config.toml
n_layer = 12
d_model = 192
n_head = 2
n_kv_head = 2
head_dim = 96
d_mlp = 768
vocab_size = 1075
activation = "squared_relu"
norm = "rmsnorm"
norm_place = "pre"
norm_eps = 1e-05
positions = "rope"
rope_base = 10000.0
rope_fraction = 1.0
qk_norm = true
attn_scale = 0.114
bias = "none"
tie_embeddings = false
parallel_block = false
extras = ["capped logits"]
init = "uniform"
init_std_qkv = 0.0615
init_std_o = 0.0615
init_std_up = 0.0615
init_std_down = 0.0
optimizer = "muon_variant"
lr = 0.00699
lr_mult_down = 1.5
beta1 = 0.9
lr_head = 0.00677
warmup_steps = 0
schedule = "wsd"
decay_fraction = 1.0
decay_shape = "sqrt"
final_lr_fraction = 0.02
batch_tokens = 16384
seq_len = 1024
doc_mask = false
train_tokens = 184000000
steps = 11231
dataset = "wikipedia_en"
MLP neurons of a small language model. Each row is named by its layer, matrix (up: input weights; down: output weights) and neuron, and shows model dimensions 0-191. Each number is 500 + 50 x the weight over its row's rms, rounded and kept within 0 to 999. Numbers have three digits each.
After each neuron's rows, "fires in" lists the words (lower case) most often at its 100 highest values on Wikipedia text that the model never trained on.

L6.up685:546590441458495490561510495532502584496511470501467412505534401548635474491492399482511546508475435576555467489494539465497496594539498537528614513569536494453517457572459504531453516419543437440521396519497492452469476534568426491510501530626432508501500471506466453525474444623606457530532464536481447525469537463518556534449451445562519513493415506392501553415512389500479482494567452585541487462509555504419553456474439575463517480456484541494584418439516453439585451438485558539546479459463544534504512525489485464563356493516490484428623527552510507546459488549516511562
L6.down685:477471477527547484535511548550512565616462441490477617432607453572456575484468489465534411534494509459448516444496472413449512544444622407483526482471507544435405513544477485565447568526505474461476507572546439543483522442509500508497523526437492449601446532455472526521495557469485436533555380568480515543494504485554452540456519474512506445471450432415579509552421489466547489510514536539530496552580487388398540492485483458531514579418582459434497572471468499527346665539546507433555550458554496477448475512510524460435511486457474480457522561469464482553436559460512524470
fires in: "is", "was", "an", "country", "description", "website"

L4.up379:498456485529520520521550437473450617521461500571454539510518477533507564517579512439543579542480372535504434469497528521538442436476434501534446542538421564411470454531563437532452498422518491474499497380479482424568500429535491638482468462493455532565520441476490585434489574528517462546482465480483434614609528534424543522402627548493520595449513559552498547458526509551519562468501496428512530532456477486457474582482501419495460532494586527392470433530536405534583565546449502497485547494376504563520552481542528417569542552481528524482516490513504488489540464409476519504
L4.down379:564609411431495511448509436490532544504396527530535455424423457614565508387480509472496595513435516444576469472471555511510506469498453562552502489590526567485444510533582550436420546550471571437476510504441581522584460450410541494438511554499504522432512499488464559557514448524519506477540550505410466482452545484500497572517572553500600454515444586553530543505453518580507446494574524365502476588540442559437492536458452458478558574486413497533531509465462506549478626491437461505459572535485600498537538527524472542500465520478557492549493578483392553488449570480537509510
fires in: "before", "began", "being", "young"

L6.up336:505538533513428550466452494520455499466522413533521436458587405421481557467515508591506489532467485518486521483512519590519388645493503503493493462468514489489593469541459562575432471442487594391446545514540480513506575491410452408512498432539528473563459528605444544502508497589483472527498448532473519632475436474494467442436455546505582491522506536429519539535510489510549468536564480559432440429524463459523563465505537458514518458517439399592568460538456467572495467506493583558458404503445505464424523476426502392548405473423516441495539494469467492478528421404557519437
L6.down336:455468442522575537516508511526469514534548490557588509445556518469469472439492474516531470582558520518431465519463482501534530552380583484501553518411526466499450541556543471463501417586537366454474506569431471497508444423557525435534483607468525549513584485453510507565480482476493450544515445486459517490504611461562457591501569539478473435482482429486508488517531445508483529496547428392494493486478518479529464403400491555523385585406371488410555470462501431459532550477462423449536461576375606571503582532479550537440551468490538477480473475462460514451529537472498420543
fires in: "is", "was"

L2.up20:530464429533504554446449460560519551575487511476468451495401492486477500522595498440496584561478469583490476535592558536532595378429488504444473449486448449552514543487454456464548432552465483532539414545483497501561592531500519497418588429462418527456545493541489509464482564441535395498531516418531503419468476482397433434518568550487527554528504627573513480432526367407498483541544570522543441527435439478433555447580522505563472535476509513512511483421506513476455540520517561539446526549569542538442584527434493535572469543460477532498539476566539566473497419515452422429
L2.down20:477477590533521546478572489508437463505533557493574528482559483524470508424417483638561501509547555484499505525416473529468515446482515487496522397523435583488597518520482574453587510415471395514421484514555583503493531445534535497380523505450472524498594628483575450503532539540492466498605434501531496658432448491555595528430472521460456474523528484597511568553519503519539506523491504486387479535421546430458544454459504479494480535472429560444532485488500536470445474522464442430482444463460506509448405509464465573545518460601552443594493553432507516407518476505519494540
fires in: "in", "within", "telugu", "by", "south", "below"

L2.up632:548470526559575528525499511550592582551454575497454505507528519464510512597396504604600404579455407434549523532546566535439548530519529512509540582454466490596496487531445534486481520503459479533500530512501531519535430622545581426487474519502407441583487450520462569506469395535518513522463496496521505532479543490524565476551525529462515521491397517512382462559575524499511567499454517545492538438510541565571509517442483389413514537580477504481486545567447549471509467473547497491507493536460459601397503515430495500528473566500598577454452521494424447463561530616623466511
L2.down632:466509471489443466586533487565509548487475402382488507341470540505394484522475552406567443444447550554536507465452433537450463503575569585450524563554499409543514469452564563558558470471450570497448477429542495487517542523516508516470470502502457473562494462487523484452530449524522504548586559505418455461568501538549518501542527448483533505528626492520504512596584571530482510487521512459483492449488537525513482485502552561512553551419489539518527537535399423642560603538530476474443558565505530427481529537462561495573422475550352498442556550498457472545490532579478534448
fires in: "some", "many", "any", "army", "these", "united"

L7.up301:458537469482545471472600477500449503540503463415481469372537494535427441515469512461513495400495428500547423363485465551574483523423516507529501540667581476503365451461477499546513497507488439481442507506545509549423465529547505491568488424417478436565461457419539505461435437488476507472490476477471523497411455474503555517540567426533484471514454566445510483479411622430462504457483473431513446458480511536582533491568477535556602512542470501550414488470610545545495496532449521486535480538551486507477530551559498490470526480418545645528516462499529479478528489436438498636
L7.down301:491536612550523379532520427553601522415447501591444471556452487481555460528511458552506457573443468470439536418554546472484457472550470586485534472480369528504512471502435540547517558500584494473514430534569525539486519547438493536551524472456472525467423500550514513543496576410511510426530493547445477467473412446481517608483511538522514546559437470557477552523542579517520518547507458457503513502456479600488459516402512450481492523508583564518534508500465427530459447488545507557515431551366466412475481523423433609492343519487492434483543530471554527540467472635489482562
fires in: "the", "same", "own", "this", "another"

L6.up560:478550496573401570524542571542492450537498457647501498505393520516479466455541478490443437451425445530510418479483618574472498506448434434498524430492532514475491541483512502550502508425441495520478531438515544572558503446445517444472398441523491504392630496523480485533493614546522570530526534512556568470465493548609514480609525523540578526451412601503476380582533525401457448529498554467474550482467526521523509540489537390546523467506571522478485495455508460539436472471485587566478560450411412521457529562473559458532435428510532476448456452486521562538463484537505478525
L6.down560:515537521509545510559497536487580518484537570572496484410549525459606518410505461499521493510543570494455464517522463412514554475491512406552571541535542441424459453422563579489396485543489522567521560439480557452515444482524497573592464523551446491527483462495557528514554598414441424499422534537548433465560582432536496506561466362523520486465537498522481453538488530497530418533565494518428474459445594464546541499578465517563474471467421421469492427456538479494559358587507598496513569535473507461485568453543504396458543531551458442440555436421466536487515487498515583523
fires in: "on", "as", "to", "despite", "through", "around"

L7.up67:478536393595495599475482417463494560467476468528469553590570454535486452473447502473576486508548456451376631439482570526547567531515459500523546513544538529508457498570474444504485565510485551439445446491483469518515482518451520439497462456493443468531510563473444477504465476402407542543539428529520533511506502570485533536590435510508469510514497410473398549525576533472599431482568491510452407497523539500560552465527506505486470410477539474555431522443554535441489523476495425487534470585483514677427450514583472556517409609501505456577473508546485392525584487515466551464
L7.down67:618508430467494464469491469516394480437570453467519453526448584525492492549503539534424526431443426532460531492520413509487536475528508514413392498487462545500534447480543449536545473521554494522587599516478478510510528447529489452564480583437397477564519433543615638519543442499573439525447484463474498558451531402458424494572495442500439459465415486575579534522466514560517424541515547439533441527585471504483473473439462490479566471429526452634407476489486566463446458495529437470507513516511474528436503502529563516360464500500478522481593484494510593426491531427559516521
fires in: "the", "microbiologist", "then"

L2.up407:511423464479563515559520535537453527514457529545518593389448461459477584515535616457531451474541481522548542463448570533528447441468499434471563549502506468585604479460460462505518493482500472496530445463450531495490484513501557519493490507501483471457479465377561470434574545535471517511501586578406535563466487551409578539408489480406445467405482513489495518539440437450452467545504490480499527442582485532413363497537578509424435492527434430537468543573519557543545557525477460358504615465501507577462542522498565534447490452562508492455554489487471424521408439585573453515
L2.down407:555503547475461504490433484484538500480477416586589488530423541491408506531473540562514426405515577494440544487433432531481468548498583452481446445448580455489556469503537621580413433461412439507441464587476507465464575536552498526457533496512541498482560446454463400508595496509462535474463455536552521513361428475560456461423537518468642537494490576425520445570472485552455514540474592559536508419447422445471516477543431551477573490477427517469439517503508514495488426469483472459459434492477472577481480479512532445468575424466538480586490517535594536499559417553473528517
fires in: "japan", "japanese", "than", "ocean", "pictures", "gobert"

L9.up639:520509496465503464510504445472397470494441476567455500555453521516410522532590542403502436475574481497484498432528436561562498464562392610409520434488472538487502530525544510495446483525553500407529544569506420429486458399510498482530491500539523567496488580582465540473509508419525540460498411490523485494583433502441459526483481524543532545493455457557433526520503607499521610529565506543499440493540522550600462472495533445549602468574618437556470550418493464488530414430569443401490486476526516524557503524583483439372445506473570432575545471537494530517488431538432538570
L9.down639:475546523459490431479589495444491504430444528460487468471623558521522518549527510457510560470498641461505495512545472516449391568546467464532494543507543459574540572452557541460475504512471582595498526416451494501588443389526486513552504553556428511500415568436509521502451486537522486448585474508509530534465616460554587562500533556470542428548504460461443451537585365535550489430544394482526589477454474472462464497495465590522450507523460488486398509575551539532452336589539473508476451552506480490434505532417467553491476421496479539492567492472540449441485512498541516475
fires in: "the", "same", "old", "first", "next", "previous"

L7.up535:431521505583463489430545535542576504534548427449426478548519439515509502513466553531493581464465496421395507540432556423490396454525591516498425531504510576485470489465496418415482455470461569455531516567433517568603435557357443560536424579513552553548590546571461541466577497478424503545503466508493542531571520522475477479536475437490558503496529577524493471502529599470490484422489470559407491448464452451461579489516533454489564412486524464498499609480501524523590516471493556554527562604503524482437441529446544457467482431486547630492527442452452485511521487462432423509
L7.down535:520434484608579461548469518532539448490482482447605422490449479493493571460462486468554449444417448484480475457510592493562521488487448483402516548460464527513563544381530403565537450459522426548435468616503430446488495503464488515479487510577487494428551460532525489459426442524567558525470427454514491535543466462481611556504512464495569486511507487521463566546459419502493470552481505438538520585442419392494603459565481464474536477539526485529563492499490484445541453535520455465571457520482451523497448525497473416434432476545428543513554314384511499382518490524507522583
fires in: "had", "did", "was", "were", "began", "took"

L9.up262:548469480617494550580538473568522448509499434540462540526474512488475506452468580527458483563495436405498535483512606515457451506434485501553520493456509575421406438542477534493569439457531563412498435460493449621584530484494492522495532486453536467522442497531524536449427436545454499606406486484526494567612426509465566422443494464499558445607473470580493543470480521564513446541471477464456525555505443439475561422495568524516568409512459484518519484548479534506460544578536378578518440603445567475454483467436539577503557547518534471583615535544506566470501492542453434509
L9.down262:531448526526425404529532572494530411384506446449533458531503555450465474480443437457564492517601568538565498454512574565481484568543486452507540441504521449627618589521548494469567510442574500544503504454446440436582608525477466566509462497450516501487553465493570523503469517519539423509510593497466456574433493511572418535501550502567501459585458510519423459510448460541432517416438525479469501458487574470363349459423584536474484504481543442516508518508461534514446569500465452494499552600490463519459472445474503438494482482469522519448512475482490588547538523500420450584
fires in: "was", "in", "being"

L4.up717:547516570503436482492426425508550505421477548596492497468435470539455490476456442577503508477469567519523494519446480441512552464457511522509500529528483534447550486476563524579542491563471518522536411504523515502493556521480458516527621472465489505513512488494497521494489513463466600597560516495404440422482508387565521584589474457541445508471556618529534536455536565402565437429516500541624393509430559592570672498480544553518520584529541510454528493553520428504521471541510518483504445508421478530581575514524488530352397482554452529514490513458465448545574565481532483482
L4.down717:453551437522520444561509594559489577419501478483455444466504569494447574497518530506511485496541511574439543533530544502491464576483546506539490481547531439547524505472539466592437516554485463487401528476505441322538463420564554475583474500501536541445563586504408459568470568505552464491432443619503559522410582569469558444580488581512569419515498481468545478431471510546525591568472513529524548491510453547469470550517458528520599515359499495510536485412584492444529525492493496520508513537511429539541531569452514504505502543495463483525540494545398532524461414492581583615
fires in: "in", "the", "and", "on", "s", "at"

L7.up171:417530533492433657568478466547505520478446524492496488533503568457488524625560509545496575551523495465555484423539467565489500572515530513389488592436456473481480487475498433438541474642512556464549573473520433517489524541490591559509511518529524473505481496489493534437448505539559554480409425492545515500536589517567482513458556484560520402486379521578390519547588499445419507521507532500537430514446471461450468492543473521412511536518473494464446522588548584506534538502490538501573595567432481424440578500373549444558519533501512553494486455412522485410498535516487476573
L7.down171:388495482545512524488489568543432528635543449500389582516603560547475417521566492402507458415617467522493571465469466593518384432437506464517508406501524459537481517608548495462421441532488492538512520540462529456472538498460516488539514503498529475539523516507419481625516495432444522496481517513593490510544590454546464594501556486480517459471532397594444470546472465505512501563423456550590405503539524480529506517462504527501632500502521475448446534520442534515581487521477463468465435576412514568493506501528588545545511516516400482422428484521440514463493547494455457484
fires in: "most", "any", "other", "some", "subsequently", "our"

L2.up323:393513446445469503511490605485506579534473528512479527478473532457509446489470396437567534490562430514453478421505532542408542472450569497522433594537517540463505366496584580494474470575463493542550414612590515540509506563563460427446594493488480474457552390487532535500440463645516408446491458509596504407476576514492603487469432500451476608528462505491474445472538463481516474551530478487497476496458558528479497579499500576464506599539508409503444519474535464566505480571443461516422389502535493449547505524506545544594486492488483511478574462482501487494480577446441535500
L2.down323:496548502517470449548392421464528542496568527507512492543495451540540568496490609548468463567520503459463533463450441521447533502576471535575542494482545463565499590446511585565555564449520453531506562555428509467523556390459517469556554447403499514446461510482538481531509495530503530545513449645399459593519460463445456556464590452487626476423433535521528489415522472517490468490520493470441418545463386539492529455485558580488415435501525536518510475536467426619547445531433422532509486570532476482448488455529438468455487384559483491565485466393508457471486554495478431568
fires in: "this", "his", "the", "a", "during", "until"

L2.up274:491501537474498387520518429476466499443463504486522487510440584596497567412616582571511418444487399498539507484518569533514593425489485501484408422355565489570511407449551462466450397532514425540553482535412502459569533498516562397428517470575435531477398506457521500465525541573552514497442555500431531537466592476574545561515505614451506577473456563460458462441512507508525517431478573471521554505480426519441517441491534507499476464469497525464490443524473501488473492525469481475588431461556462549565576390549522583545516499519537537464528474454483602507517509505496552504
L2.down274:547556548502490402507485464545452492470452501488586572565504593493530594528522524605488602528498555500527560539487483549534495502498664485433502416484438552551527502469550555493481491513456512516492458560570522546561517520508421532507521454470547480442458531516413468576580497461515479468553454453518501416445349525445496483453454465429498497486540429517571518550411568512533478549486534521536407634463600483394432564444477480464529516551524541567527569479472488481416498577508471553541513583509560532413501560515448543472513488509454471554529453521408569547456537454485451602
fires in: "by", "at", "from", "ft", "for"

L6.up697:389596555587464418524526453594455452554536562617431549371492471542473469390472490448472460398429442532479448547417583515524517467522498539588502488533552463489538583504475505475530528452481550443496502487448570506465582409440551489579497395476529519476536521488465463457498580531490532437506580454569512451486460537555497466580591564527542514488478589599449502498470498378451477437515461537436446507465560463570564489476473440513548599543508453446489518562549427487515473543446493508459447488521524473537538441531490527457453476521458493472529564447519545517593464468567422492
L6.down697:464434504479403540491504489444667551543533484539571505564533508597507534475462430558507562545553509545513500582493477449525485430459399478457452547416472475523461434427591544536537509558539453563578461460518464554523453550456560534533468427527476533558438464565531501522525483474411478474480441535502588557491515496498556502517475529513574516504535504489470580509510500541439456470448499455416560487471521509461504447503455447461428463457480471514462592561506449502566466439507454526481499591498526513482498545479500368534452473558559496630614440384481497343526571589510480575
fires in: "in", "and", "for", "to", "on"

L2.up24:409572488530497516442511454493441540544566532494552598487519458534507503482583496483517546500564497439493543446538536492581559508501459400574425495473384535487534492485624466470454450488508553548560516481576413556397485483512599409457531447544492422476505453520484542514517580449426536402491478456476504540490551550496595515396491531484470613462484400432473477511512422485511488602516519471470416401476480589522484571511484508551537553543562357458450497432476469550535484518524480527505532570448490508549499477554564490468516450356524506534434516428452519483537531443507415495
L2.down24:484421447444409509497574533455585531450521472476509497497507439481412510431544553450454482489387545447585533560452477507511516514440474586535515565575476419507463403484462588523505584403546463540455434629444420512538462493478526550533498477402523572539494547460532441488392525531502505595586514508533465446479548469531427470511509421530503413507506494586447534546556542428562514448479388447634515475429548486606461533495524460536443470460521541518524543547442533496437467523432503514521474441508404490451533466528461483484447458576510458510538429503543490537484526513506625476
fires in: "the", "this"

L2.up60:525499472499500493466610457578569556550518502478500482482484433529516536440502490524558517567506471512460487463394507519516521455461465449571460463511547507495606528517518467536533537572443521506520515538512550560455546525505452395463496442433519568378372593519508415544521564438521514536552539507588504549410473427462531514523480587377455530409448522558481549572503541463476503506436548501606477481519488623493543403500469573508453479418402589528513479541557538622496487500492432586499546500511525493530555540467500522532502458555600456448540566442600417466456521502567456509
L2.down60:490513500489401526540481486484503464560519458502485475491476538541532394527489499483490352366431521534489581483511432465445488539518470488481527549498529430493528385519539415576482465490494492482532511494573499524451545498491415555530523503555524485545419457498475543409540595568447497575588396581528467450478460543505485571382544463553482445552531547384531539500521472560490432476579519498501482487389418460562509530473479435496528511553541481540452573488460431598433581531643582494500466466514577496512556521495397480562487425466535485478392532515571481512548530530438508508
fires in: "japan", "european", "japanese", "spain", "african"

L7.up111:507552490534565409459525551467491516522549417520494469454686509477531543517561549558550573498560542490525417471530461451476460542460508545533409584510513448519458589505572500576548559523506515444521543498486499523536506500444520504543486486548495507440530478496473523457554536571482441521479432512471558507465485575545537495558461515534512490579443458606492595357545481557512487529516450401460533487549543513571469493384612533477486423476575423622551564587400501526502491496419464444569529525452537582443544549559512424454491538548440460553475485439492496460530524538528391512
L7.down111:458420497554586574574416460541563497474487537585558510497416504491378529398541472438461493440562450460587536490468598487424489609495447497463512475430500601489546474501489514455564399558595448552533503447496517532526524466502474517511500582541511499591454455517474462466480563416469646494443530491494458506516521461521419496453535543509537463447443482495544487558488497415510488522536577512471518447589587491461533523630460435434482504549449477427458537462497510467527462435556474534470387458495538554475468528443424548518536499466519593491389508473539589479533420471459530491
fires in: "was", "be", "being", "and", "began"

L4.up339:473401439498532549501457514634510534481537511565481487515480566565594505514524432532476413505525488528517486499454463466422440587403592426522497581568536545471534471435575520474510493530444510455504476518454508483562519516519557437533527401524537467580519390458456525503530435609464496531436400493559526545512592551507535534586567511464476506564424585521518473511476509502508453486478520505541462540448539405381551389526535486524498376474516502509450453455595423473550591508567547472460515533464511603523584466487500555480460433477482564442577529435528422504466547430473502480
L4.down339:503486446521532529608443584598510574577468389462521520527518585529436417449448505503381500487562491425542469470465470404518542579523523420520451514512467484567443579522550528532545514440558523488532542471426501537470485546441471489624506458446477492530508465563530526497478427498530514480448404494474451506573390556467491390529490536475524479451513510417518555479487458466465561478456490450527536516510546478526520447437473492504445451425593453489534606498558497523503401440476577536473450480461605437527472478406470471565470560466506448546634390504501471458509567542525432564
fires in: "as", "became", "is", "was"

L2.up542:413478568520512473635551530558581533432516518538564387427524488477457542513494463491511408596456494468495528456507511484456442529570439524420503575472601466495532532442585492481530527591522431522489523470465420514478542575448549425564397517465465517599536573472452496485445505604436485424472441476494492472533485456456451433433468482520528500477447525555447488614506486546426547551538508525441574515550552539432526565526498467579513609623519564430434537504447481479565523500529541401525498497464532553427526491433497510426523483504524470515455530574527553484519495526389448563
L2.down542:437444424526467561528493576425512505427500454473490421499411568477473473539523561486497507518545572505503508483506489471444444477600478468556524455473541488441517478511562526518458487479610536543558574571597489447599544501484408532489512537396449451576471535508569515444457559540535524579525491499451437419500517544486501564411506531530545476425486422534466421401391480574408454563533439528552490463487529409471434468427554470585530505489570506506509516504419487539493546402521475538568498440520434602461474471444363499523481540545581553580523479486508551394495465509520541554
fires in: "first", "that", "only", "most", "following", "next"

L2.up379:471422401522490576519536568523494520458546418524523468456612467534495438443481530446467427549492476480409408467485434524487480524433519546481591509484526443517420504448604481603507501531506437491475460428530544526444460507495498518410470484617505528503600480580485405573454508529532451523593477508482508571492467498450474502440568542525546440529485566460471453424513527604504403430497514552498507475431493538448622492550517421556584529528531488500542386590438444426440456453534473547567532427485543492467465479405447560505523561515556479496575541495564475468483588469451527546
L2.down379:503459555452558581553489428559431623505494488466523543435515489439582428484505562439517602454497564580595514520542459567523531498614596533448504429524494433440529394595516490516518456491538515511463525506384411420424486551483589539539492522512536480534614553475498434559516432588498474555484466429486479572629490481511445437407439487504392493536477422442547484471452515463436449461503434494530500469465557414514504453482624494404473446509565481486517567517541433526559514576462499476561506488436488503519444508490522505471488464495470488482577507552514510474467490429504538490
fires in: "is", "first", "prime", "atlantic", "2nd"

L2.up668:451475594529514557453506432429599492547474519475577495578508432504486503528520489416433516444465492505412522501479592533445482488421508465555522507476540478447424562476534553559460563429473421610441562513558541432519557429587478470505546558507466500608544612481531465499459546470540416490524506536456496492553453456437554477482503529461428518508385490461470524496464521509518553520550453566549427429563505492575506494522549436584514450408362478633482391474477488568549471608461543453485477484459524507481469559477480498423523482496454404472535441589436454517488534518557540518
L2.down668:582533504448456436524447518540467494502484548529540478424431456515587547451470496401535498573548496570448416559500468443459586515495532413473512468529543553572475467462571514498530448442409501603509466454535507566468506538510562506498502531596369509502439462517384497390525510468381494574515473520556481499488427464515458498576435466484608486513473496502449440533526588509505481463477542533537489441490428547500542494449475401474404521499485389383531522479493539450542460525413520456515444451526530568504485561493431548535523533571503387581394566472493512593460511489522480442
fires in: "not", "would", "may", "will", "can", "might"

L9.up704:446586517605430539537554510578573507470567500530391482553460494518596541468548515399460475492556486505545529588551566502501561522571514514463456459461537563446599522380531521409445568580471411491448546492464533473460478490504636462570557411517508507463498589447417505412519597539554525445491562460535521466501445563512511415587483552531583523521471516575529502493485531489514437482515512570467491527550510466490415468584500403491454546610557562498492467529568472488550453493570477518434415565482507557477500519554537458484401542541481480493465509438446541443506512517500464438
L9.down704:527377522427469608477466508481419514476534482514546565421455506540418588491394482545472507527466465502485416372511551559576534484481471549527521452608473478543570555481453499511526479511469497468507552507553518518539515530540520512463550499488529453519485386529513424435491525476459534533521422514548482479503550525580485564486423477499387457578540502555490525512522555409467478485489487469492577520503436447501470492598539440424401511531484520547592479412480480499513322447470552482415550432581532457523508551514540472397549474500573594480457445388535511504520558554560452491
fires in: "in", "on", "from", "of"

L9.up679:563517608594492528484544512477405489466451563494561414467492509452516473502497565545450446513534556544447479432568562488459529428436414496543580486567516497512552383450508490430510628504438485529509458585538487524574494591432535510432487468603429510525524524501606649412508529634480524421415438491443450521496441495397522447515539412509448511546500466505426434534516422483514422557461481484477387469459513498508399559512524461486572455511498424542519402546477431530538506551469554487459506497520510481511543500502481513461461480514470551532553496529489471456548433488497442467
L9.down679:437495495585524473551528436546423465528574532499623490498581443473508494472427515523598470447509422532468490625473550473527407457518489568513403494490475478406507497455506578515448506408465591491456422435491490473528530529542522503481468516486503572523447550524458547555440488559470472530512496568519426445463399502534479463507489459436570529481543540483515539571551475507524447493559599485576495396548509565572458543476542511462530454518461493537491432473514468579467476504455567490384506360510488490603485578443484579390550534527504499544529559470583612466523488600462505568
fires in: "did", "would", "will", "could", "help", "should"

L4.up183:420457452595528556592506558560486524569498512472473499481436515383472599584386546577474451517502501469454507507417531570460537498503495531443484558379458486584538451563481552484473568579462547434455529474571498589491584602493413482461461563427487459534461547395565484599589492619548491488506521527581495502503520471523483570532560457524487504515436537443469480615571540564551415535545518481564511467519489496513511442542450541492540526501513569456474483488474494551536536467529585507508404455526491621432545438423527558534511518577528521485501491520491407540482505489468503535
L4.down183:433503539532496481413508509484406456506546469507520435472473564470481452465401422481442520519540567529497534399468505484452494550515578523470491512526557413513433471538509571544442459585348551488550530472595520575488514482422524478491529419498520498497472410504497589445416544557453582486520533548563490490492506487513508533472513511386564500506503466524534461511523430425422521564446485560449468553598491525523582350535455542447527467559513541444512578460554421446528408433495455475507570575503362441392494439496550490535531505492520445578491436531461555474478468461559488539
fires in: "some", "other", "with", "while", "those", "any"

L9.up521:413558549502457424485495414464406576612442525555524465431455570520474513445501455450424517500448579539557506494528553553486568522504596499497548515583434436597470495515452463495536510529459469499547554483523512502448505591468485398424490373446479532433520529539546473457594475489563484533453572581552534485411525512476507502510492601468512523460483465521541531402453498459510471428522541533508546584508475488503515581570481539424488492494518439485564503454562455618471447555573539494540536472504453485511529473519519566534542466527525422477526512576432630563373463552601436512
L9.down521:502479457511460504417536488642552540437449513543536495580522449585497576511531456557462503429550413470514437482493510475565561491488473546483443436510550493486471445520490518513532537505515497458578510542435510529535553501517462496517425632514453473493434505555555490545568533553534587529462462534443427589553492471571426446585463467466629515500450452511432589519473506571420502492499526576484488429349473456411563471424500592568434470578520487499527525416536471507511353469482522481461522479527540537467508432530488496509493582528486566522573513452577472437577572557431473519
fires in: "in", "at", "since"

L7.up595:549633441539451518571519485467513480559476462549508580541559417577507531571511530499544467514488480533512469483370614572531403400487484462502470543510456568469469518497513455447563504479518399492473526410413524521528514406529414564503508456589439558458534553584422579384486523535530514525494467484552429533556600512477470494464557482525502508555436480414421602624455539555449436501520526479475485512535465480450476428565497480461547466570572440531570507425527417480448506493500569490488487529492460448442488540539549459465556514514489526540403582528457474511478569497512415513
L7.down595:505518564479545496487471538458533458500429497458562576445568509404466598423542496380533532468527471462507449473453470507546428534540577556532456549562470491556492513461478520546533558513474432553496585568560563489613513542467508505556498517480482491495521413436540471491468476464460504520482571458476464554420556426485564519554434512512465483497508611501486515476377535525514478482493480398526513492569581450456531598573583535494487538549511438566461472475613625539569541414497516480548517532447528433588603523481484488495441422574515447430592411496386425456464510466475513518
fires in: "before", "was", "announced", "later", "being", "began"

L9.up82:398438578533560556533447453428536467456459492511449392446443519473560520477513549504508528553479484438500511530499517634528506509505536518547627603518455449493442528458472401588514556549397486511488499484505502545415487486464464496441506511436495511633519512455424578546413542478439492546550402534506413433473418463583466494472478444494476506470509550421438494427451531501513564467488402492477483552548601493473575495546478582486494458406592504473495460489489507455502471446476468460480552598464574449538519503458489534443463404541459517471496529493474426558480580498587610473
L9.down82:512516477416484525557548437534547444592577490499484549508540413480547556471452582576439489458433486501531534543525471457433519463456571489388560536453475471499538538445515413501510515444576513554431501402555515590554494426524481661513450490426489485549504501458539495590481439473583551500495519540567558491529478567429405522526581546421474490433523474560549427473489497472577592507463518547505530516480632443450442471415490508471517627606541459484458408475533533517501559459493446441551527485509482544480517420446486523492557497587564529444563490479516457447459473558458459471
fires in: "his", "her", "s", "the"

L2.up213:543513596467465455448430437551502401536554457523519510527527472534473506546482452534494538506551560493461536519476511553499417453523424505599454539540419552533533478466612439424505598520441551564506514549567478533459514524575479452470527456490544430395513529506542526547438474450433518481457551476558464482455426458493473436387440515500476412490519487480454457519458502499455425440381441450602516540564488511378497470441583510517578508530464470472453475490459466478521406469526612593569550428498439396485484424555546542391467530600461476554531501449508471484502567513567456492
L2.down213:464501428501485456538499590410481515499555428526427491441485523482544496505461494455394493423409519467547450566522601559480438465505599461552459523514463494455311518531521537524415492568553490491595514430500505532517435487609538554564525493447518541583466443483506509477505512562558549487526472467455538444372571607585507561543615485542489496552495513542525466470491466546461435550622504539469552561457421512547507497510554492429537465547537560497481603546472526617550533474473424554451418495444534495532546495495448424534525515504448519505486536528445577523511511520565471497
fires in: "japan", "their", "japanese", "its", "chilean"

L9.up623:467533486573458523534571559434466419492539520544398552484388520487518485396554402473417494493493408547532500539519482546508539540517446500494452421487417448525517451470469536458454461502529481496580496514462427522496402507469490544536535533579535582423503587388490460437529561615518516472452575561591593562522464487505505479589510563554500525481434437510522491446474464524459464546574580485463552549528556444500486540446485456569472572507506439559553483558548492462532536517560534408528458472493449477496502530482591526486472560528554530566508484306579530433490496531464541420
L9.down623:513453521533457443609516450499508482454487526557517496373521524488498540512529479507516629482495526508492477415451396552612451497467428504551579519534541557474391483418487510556576507443487392610453491517453440423435546497514497528453606531525496533426532519399487500451424596538557515566584530502547543527509510402563527479509525500543454402503483522501410632527477516530525493480515551536429475601530494423491421485554510539475508474515445535540513437525459550542489448450523498528542465529483488535514543505575610511516491531536601393473548470449509532463520495561528607435
fires in: "in", "late", "on"